MLP neurons of a small language model. Each row is named by its layer, matrix (gate and up: input weights; down: output weights) and neuron, and shows model dimensions 64-191. Each number is 128 + 32 x the weight over its row's rms, rounded and kept within 0 to 255. A neuron's up and down rows have the sign that makes its largest values positive.
Before each neuron's rows, "raises" lists the tokens whose logits its output raises most directly, leaving later layers aside; "fires after" lists the tokens most often just before its 100 highest values on Wikipedia text that the model never trained on.

raises: "'", "ers", "er", "h", "’"
fires after: " ", "5", "7", "1", "4", "2"
L15.gate383 [127 149 126 126 144 122 138  90  87 152 144 146  98 135 116 124  68  79  71 148  60 147 158 175 143  96 111 126  79  82 125 147 198 107 146 100 132 136 149 110 122 138 153 149 144  71 154  64 127 164 120 166 128 106 157 173  38 133 155 164 123  99 109  77 152 163 183 129 162 120 127 145 120 118 138 100 151 134 100 109 104 131  71 180 119 127  84 144 129 126  97 156 143 113 155 128 132  62 124 197  89 128  53 109 122  98 165 153  89  99 138 163 125 168 155  92 166 186 114 169 127 117 112  74 122 182  98  44]
L15.up383 [156 145 122 134 122 106  59 166 116  73  84  88 130 138  73 125  93 133 179 109  95 148 125 102 114  95  88 133  90 128 114 143 185 113 106 117 107 129 145 111 131 112 132 117 140  82 139 174  42 157 178 175 126 159 115  83 134 108 109  85 153 104 176 133 100  75 116 171 150  89 122  85  94 167 106 104 117 113 124 119 137 140  70 107 140 120 115 171 101 162 120 101 135  80 166 180 119 165 150 194 109 114 105 108 128  98 118 124 111  60 102 138 104 159  87  68 120 104  97 137 139  90 199  94 121 119 117  72]
L15.down383 [183 119 147  83 189 134  98 110 131 112  94  35 168  85 213 119 131  93 128 113 162 119 176  79  74 121 115 117 135  67 171  96 135 109 188 175 132 137 119 147 184 133 179 149 107 120 171 115 136 110 101 153 131 137 128 153 166 107 121 104 123 191 131 114 138 123 121 127 136 135 126 151  21 136 155 165 100 130 128  74 123 119 124  64 127  96 139 138 145 130 163  81 130 114 135 143  90 145 206 141 116 116 118  58 124 156 186 152  95  94 104  88 119 125 123 121 172 125 155  74 127  70 177  75 130 149 116  94]

raises: "0", "2", "1", "bility", "more"
fires after: " ", " (", " +"
L15.gate359 [ 92 111 126  95 174 184 155 168 146 184 127 108 106 131 187 115 128 117  68 140  89 143  95 118  86 107 125 111 165  99 167 163 141 105  95 110 184 107  79 138 148 144 174 166 109  99 136 101 184 195 127 104 143  87 202 115 145 122 186  83 207 107  95 105 116 142 108 181 168 102 100 105 158  53 134 133 140 150 108 132  94 192  85 122 143 136 123  93 151 127 119 137 132 158 153  40 101 172 135 156 105 119  68 180 141 122 170  98  81 120 101 137 141 105 124  81 186 118 125 137 168 146 104 198 148 137 124 118]
L15.up359 [138 140 124  96 118 172 142 127 182 104 132 114 160  86 147 195  79 125 129 116 104 117 114 107 120  88 211 136 102 154 198 127 208 114 135 126 152 169 113 159 194 146 181 189 172 100  95 112 144 154 150 109 165 126 131 110 130 113  78  77 107 119  76 103  83 153 127 199 136 130  79 182 132 110 149 141 157  83 147 132 100 139 125 162 103 145 129 139 168 116  85 132 136 110 109 101  82 128 168 114 131 105 105 154  52 109 138 121  89 147  76 105 125  79 127  93 129 168 138 136 165  68 105 147 158  80 159 126]
L15.down359 [154  87  87 157  75 107  93 160  64  86  93 142 181 107 159 108 189 160 159 111  91 137 165 112 142 139 138 132 156 106  77  87 113 179 144 119 104 135 111 177  97 118 120 108 184 121 156 116 102 102 185 146 142  85  91 144 170 139 101 103 161  96 185 138 176  78 164  78 151 135  82  85  82 125 124 111 155  96 106 150 128 127  80  86 167 104 149 179 100  94 107  99 130  78 140 123 123 128  79 113 134 170 185 164 135 118 141 145 205 126 151 101 171 161  63 163  84  54 143 152 143 108 157  99 188 105  84 122]

raises: "-", "0", "4", "1", "5"
fires after: "0", "7", "2", " ", "5", "8"
L15.gate483 [ 80 114 114 105 157  74 123  84 151 128 128 161 151 138 100 135  96 106 133  81 119 141 188 145 127 134  95  55  62 169  93 140  98 114 128 132 149  86 202 138 161 143 150  97 107 146  89 128 134 151 146 142 119 116  80 140 132 190 160 127 155 116 182  75 121 176 130 150 195 130 113 138 149 138 172 177 183 143  66  89  92 116 147 162 101 138  83 160 181 130 114 135 136 163 161 162 130 123 114 151 137  98 131 115 122 108 134 139 144 107 129 143 140 109 188 151 102  82  99 178 110 124  79 115 104 178 167  69]
L15.up483 [ 90  91 133 126 141  84  99 154 112 128 174 130 138 172 150 105 159  65 113 132 117 103  80 130 134  86  98 114  72 146 114 132 134 102 149 136 156 139 160 110 109  97 108 105 133 156 139  88 123 159 158 141 134 112  75 116 156 122 128 159 170 102 147  67  78 152 167 101 107 175 189 155 208 135 163 153 163 111 134 129 141 103 172 154 174  74  97 141 147 132  61 128 116 146  80 106 116 111  94 119 101 119 105 110 123 138 113 135  97 162  50 121 175 152 135 163  71 133 124 120 119 156  62 108 132 215 128 109]
L15.down483 [200 110 135 140 121 100 110 132 107 116 117  91 156 125 125  93 126 117 189  56 151 103 100 182 122 119 126  82 150 111 104 135 196 122 101  99 135  80 104 167 116 141 106 142  86 162 110 124 114  92 107  88 129 161 127 108 129 162 103 116 148  79 163 115 116  96  94 135 124  98 207 169 156 145  64 148 131 135 136 152  98 131 125 168 121 140 139 105 118 159 135 109 123 138 172 117 170 118 110  48  98 139 139  96 123 162 132 240 245  63 139  96 125 134 147 159 178 141 136 112  68  92  57 141 152 133 132 152]

raises: "-", " ", " in", ",", " of"
fires after: " the", " The", "The", " player"
L7.gate115 [ 94 143 116  88 151 178  97 164 123 105 106  98 120 160 130 168 124 108 140 114 126 144  97 105  99 115 142 139 140 174 130 132 163 125  79 137 186 155 126 111 126 127 119  87 111 101 102 122 145 142 133 179 112 157 146 105 135 141  60 121  52 138 132 131 132 138 215 175 183 142 109  93 160 152 151  64 139 100 113 114 147 187 121 188 118  96 173 140 119  96 119 142 151  90 101 120  97 108 114 138 109 133 180 171 156 155  96  63  66  78 124  71 175 127 122 154 133 154 135 109 164  74 141  98 119 142  86 129]
L7.up115 [118 170 179  81  96 148 125 156 118  75 110  92 103 145 111 109 166  65 138  90 153 142  74  77  99  95 151 120 128 183 121 159 152 130  80 173 156 158 135 133  87 121  65  87 146 109 167 148 176 153 144 177 131 162 141  82 117 147  83 122  70 184 138 150 104 130 142 149  93 167 156 102 177 180 128  62  98  76 115 116 142 129 112 171 117  96 155 119 111  81 127 155 109 123 126  98 125 189  94 119 102 218 170 120 140 140  96 109 108 120 127 112 143 115 144 200 141 104  79 148 202 151 178 131 148 144  92 109]
L7.down115 [132 142 163 119 112 150 143  97  91 131 114 100 107 170 140  70 166 106 172 129 198 118  74  88  71  94 138 111 105 131 108 138 143 154 141 215 112 121  92 134 110 125 104 148 143 124 180 116 119 139 202 134 162 129 125 103 137 105 139 126 151 183 120 154  77  81 133 149 131 147 173 101 167 156 146 114  97  81 113 139 117 118 125 142 149 134 158 117  83 147 103 125 126 165 150 147 133 173 139 105 117 181  79  66 153 135 103  76 169 125 131 118 127 134 111 161 139 100 101 162 151  82 157  89 145  99 126 137]

raises: "l", "ric", "st", "nor", "worth"
fires after: "1"
L4.gate124 [146  95 108 101 116  89 155 127 160 149 118  90 175 150  89 162 138 153 120 130 115 140 156  75 100 101 166 122 187 112 129 102 137  81 111 104 140 104 133 109 121 157 108 157 129 122  78 141 152  78  99 113 144 151 127 103 116 137 179  96 103  66  96  95  92 133 138 123 219 101 102 162 176 122  92 110 117  88 119  80 140 117  96 182 164 135  94 164 149 109 119 128 132 136 101  91 153 126 142 104  95  60  97 125 103 131 174 115  84 135 139  83 134 131  80 103 143 119 149 176 188 166 132  86 126 142 129 130]
L4.up124 [151 102 109 156 127 127 149 133  79 150 121 120 111 111  88 118 120 182 154 150 126 130 155 141 157 123 139 125 117 146 159 126 117 184  46  86 169 117 112 151 102 115 125  89 104 142 137 126  99  98  66 102 145 140 118 175 141 157  32 118 145 154 129  82 136 105 163 102 134 130 140 186 178  99  92 142 124  96 110 141 135  87  79 198  60  99 103 180 120 127  68 150 134 140  85 173 132  68 147 160 169 120 125 135  81  79 174 178 150 164 172 162  89 156 150 110 148 156  74 143 135  96  92 111 160 162 175  45]
L4.down124 [206 168  93  80 171  78 165 102 170 119 169 116 155 151 103 136 156  99 133  68 103 152 136  73 118 135 126 115 160 122  73 139 149 133 109 100 113  99  62 133  79 141 132 117 111 107 164 143 121 104  74 108 121 126 150 114 104 122 140  57 165 150  78 123 138 131 134 140 171 135  85 108 165 140  84 159  85 134 178 157 120  61 111 119 107  99 128 187 126  99  88 150  97 154 109  88 189 134 137 128 128 154 124 175  79 124 146  85  68 131 142 131 106 144  86  85 120 129 115 181 136 129  99 135 205 146 104 102]

raises: "-", ".", " ", "–", ","
fires after: " ", "-", "\n"
L13.gate191 [144  97 119 106 138  83  60 125  87 125 122 140 109  84 166 103 150 160 104 164 102 141 106 126  75 163  71 119 141 113 146 119 102 123 115 118 107 107 109 120 129 141  85  85 181 104 101 118 152  96 114 165 143 145  68 162  66 144 150 135 169 113 111 148 117 120 187 204 161 117  95  93 129 133 120 138 128 120  93 171 107 136  94  98 105 114 114 125 197  84 132 197 121 143 157 112 119  72 144 126  83 145 124 129 131 104 157 110  61 115 138 131 171 122  90 123 159 159 180 167 118 147 164  95 148 151 145 135]
L13.up191 [140 161 149 117 122  46  81 130 145 178  99 128  77 110 131 118 170  72  99 189 124 148 117 161 167 174 142 129 113 135 135 127 162 162 171  69 163 102 164 189  95 135 103 113 130  90 149 147 161 145  67 171  44 172 160 134  68 167 129 157 146  85  83  85 165  86  93 140 131 132 152  75 119 114  98 101  88  88  82 176 100 172 133  89  97  68 178 104 187 134 107 107 156 109 122 127 130  30 151 165 119 116 175 120 107 119 118 121 109 176 102  92 196 126 111 155 115 160 173 126 120 130 127 112 147 101 147  90]
L13.down191 [115 124 138 182 125  90 121 124 162 172 114 143 107 187  55 181  91  83 173 112 151  96 149 181 130  95 173 157 213 106 108 138 204 100 139 119 153  66 171 168 137 162 114 200 111 131  66 134  98 127  77 127 132 143 167 134 124 102 163 156 103 155 165  99 118 102  95 126 149  99 177 116 109 113  98  95  99 120 110 112 144  92 158  75 139 120 123 100 128 145 101  62 134  73  80 148 126 129  90 135  90 183 154 176 161 194  86 114 161  92 122  99 132 127  80 145 110 132  56 156 109 158  98 109 165 126 148 143]

raises: "7", "8", "5", "approximately", "4"
fires after: " ", "\n"
L15.gate172 [120 127 117 144  93 115 153 123 167  60 113 121 101  99 138 170  98 115 111 124 106 176 169  60 165 149  96 149 118 116  92 149 127 144 153 159  87  99 177 110 148  97  77 140  85 121  97 101 161 149 182 122 118  89 159 128 109 114 137 135 108 114  77 108 120 146 201 104 148 114  56 122  97 100 130 128 152 132  79 145  91 144  82 145  48 114 147 125 173 118  98 130 100 111 211  86  56  85 169 138 138  61 160 126  96  88 102  88  81 142  93 112 148  45 134  71 113 145 143 148 120 134  90 149 154 116 137 110]
L15.up172 [138  72  83 126 130 152 155 100  82  88  93  82 180 115 179 139 119 154 134 116 126 165 130 109  72 104 131 119 124 177 183 127 143  82 112 133 118  85 152 100 159 121 151  96 165 133 153  97  94 177 151 174 123 179 100  97 104 100 175 131 143  73 135 120 151 156  79 149 105 122 145 138 154 161 120 117 152 216 123 103 140  92 125  86 133 166 176 130 158 103 146  74 170 108 149 104 133 124 147 169  67 162 141 139  67 126 161  92 113 107 136 141 122 149 147 142 131  93 157  58 110  92 126 100 102 159 115  77]
L15.down172 [211 117 161 111 128 104 167 168 122 106  90  78 148 127 174 139 144  75  64  64 104 201 107 152 104 136  87 110 116 163 141 161 133 101  83  91  90 149  90 164 151  92 146 114 135 146 141 142 169 150 157 122 116  94  59 105 133 156 108  53 112  92  97  49 140 138 128 130 134  85 114 184 109 115 138 149 160 159 107 132  87 169 132 124 148 109 102 131 141  70 115  93 133  68 161 102 156  98 122 142 166 126 114 162 142 112 154 187  57  75 113  97 129 153 158  99 143 147 182 107  42  91 159 127  98 133 186 113]

raises: "-", "s", " and", "ing", ","
fires after: "1", "2", "0", "6", "8", "7"
L7.gate411 [123  94 139 123 119 107 113 120  40 145 120  98 111 145 179 104 127 150 108 105  59 118 110 151 160 136  67 181  84 125 118 147 165 113 140  95 133 140  99 109 147 140 106  62 210 104 127 169 154 125 105 110 101  45  77 174 108 158 128 141 109 160 114 140  95  90 216 163 149 138 125 125 120 101 113 142 134  98 133 125 125 169 124 132 105 145 124 155 158 137 159  82 174 147 178  95 124  95 129 182 186  99 140 105 161 102 118 134  87 128 142 120 131 107 127 111  89 149 194 189 117 107 127 109 115 110 125 121]
L7.up411 [159  97 162 131 108 121 132 125  35 152 109 103 119 153 176  99 161 143 123  97  59 110  83 147 161 124  96 170  95 156 111 165 154 122 152  89 115 104 107 103 155 138 118  64 217  86 182 175 149 127 125  95 114  59 110 200 146 115 123 149 124 162 127 141  87  74 135 158  91 130 163 124 116 117 104 163 149  79 137 131 136 135 140 102 104 131 121 150 158 147 157  78 172 144 183  94 135 126 120 155 164 123 129  38 137  90  98 119 134 130 143 118 110 133 143 108  41 152 160 191 116 126 130 110 112 116  96 171]
L7.down411 [126 138 116 135 142 137 136 125 194 117 136 119 123 140 111 121 111  73 120 143 215 128 109 144 103  98 160  89 119 111 131 148 138 108 130 150 103 119 167 156  96 134 108 159  90 175 160 116 117 154 125 163 154 206 195 101 145  61 118 123 166 139 110 153 133 141  38  86 111 104 153 109 130 161 134 123  86 152 183 125 118 105 148 105 191 152 170 143 123 102 131 135  89  99  81 158 140 138 112  86 134 183 130 163 129 126 139 150 252 135  63 133 130 116 159 117 160 122  62 115 109 126  63 139 144 135  90 174]

raises: "ically", "ability", "ural", "ical", " mode"
fires after: "s", " Apps", "S", ".", " S", " F"
L9.gate288 [153  97 131  80 131 133 101 166 142 144 175  90  59  82  57  96 115 148 141 124 123 114 105 121  91 139 107  98 128  96 136 117  99 137 161 125 123 136 120 108  59 153 117 133 137 118 166  95 178 120 133 133 168 171  88 138  99  97 136 143  91 140 167 132 136 183 105 109 120 109 127 114  77 116 142 121 154 116 179 188  91  41 180 123 174 139  88 119 110  89 132  53  66 122 129 174 128 144 131 162  96 157  75 115 157 168 179  98 139 175 113  97 162 117 126 102 156 157 117 164 158 141 212 135 131 131  94   0]
L9.up288 [ 90 152 173 143 178 123 157  96 109 118 133 171 133 121 134 168 109  78 141 142 121 100 111  79 111 152 142 138 169 104 176  73  96 107 101 175 146 119 122  80 125 116 128  85 139 165 109  66 144 114 158 109 163 120  82 158 140 158  55 103  95  60 255 121 128 164 154 161 130 113 159 162 170 151 153  92 148 132 186 127 125 104 108 125 116 141  94 123 108 109 134  85 114  86 108 138  98 113  63 123  79 119 160 173 144 128 147  84 115 116 129  72  93 130 126 105 167 160 132 123 106 148 124  80 148 132  87 117]
L9.down288 [176 141 166 124  83 127 192 142 146 145  94 138 152 122  82  89  95 145 111 126 113 143  87 123 133 120 110 113 159 156 136 101  89 141 126 134 129  90 160 100 162 189 147 146 146 146 104  97 112 145 111 110 161  64 109 127 163 182  76 111 112 134 139 165 105 173 178 141 137 150 122 126  95  72 170 137 157 148 130 115 152 140 130  79 165 112  93 155 138 139 108  92  97  94 122 161 149 108 133 195 118  99 123 107  94 111 134 141 150 100 135 156 120 100 105 119 127 147 121 157  76 129 171  97 109 155 105  79]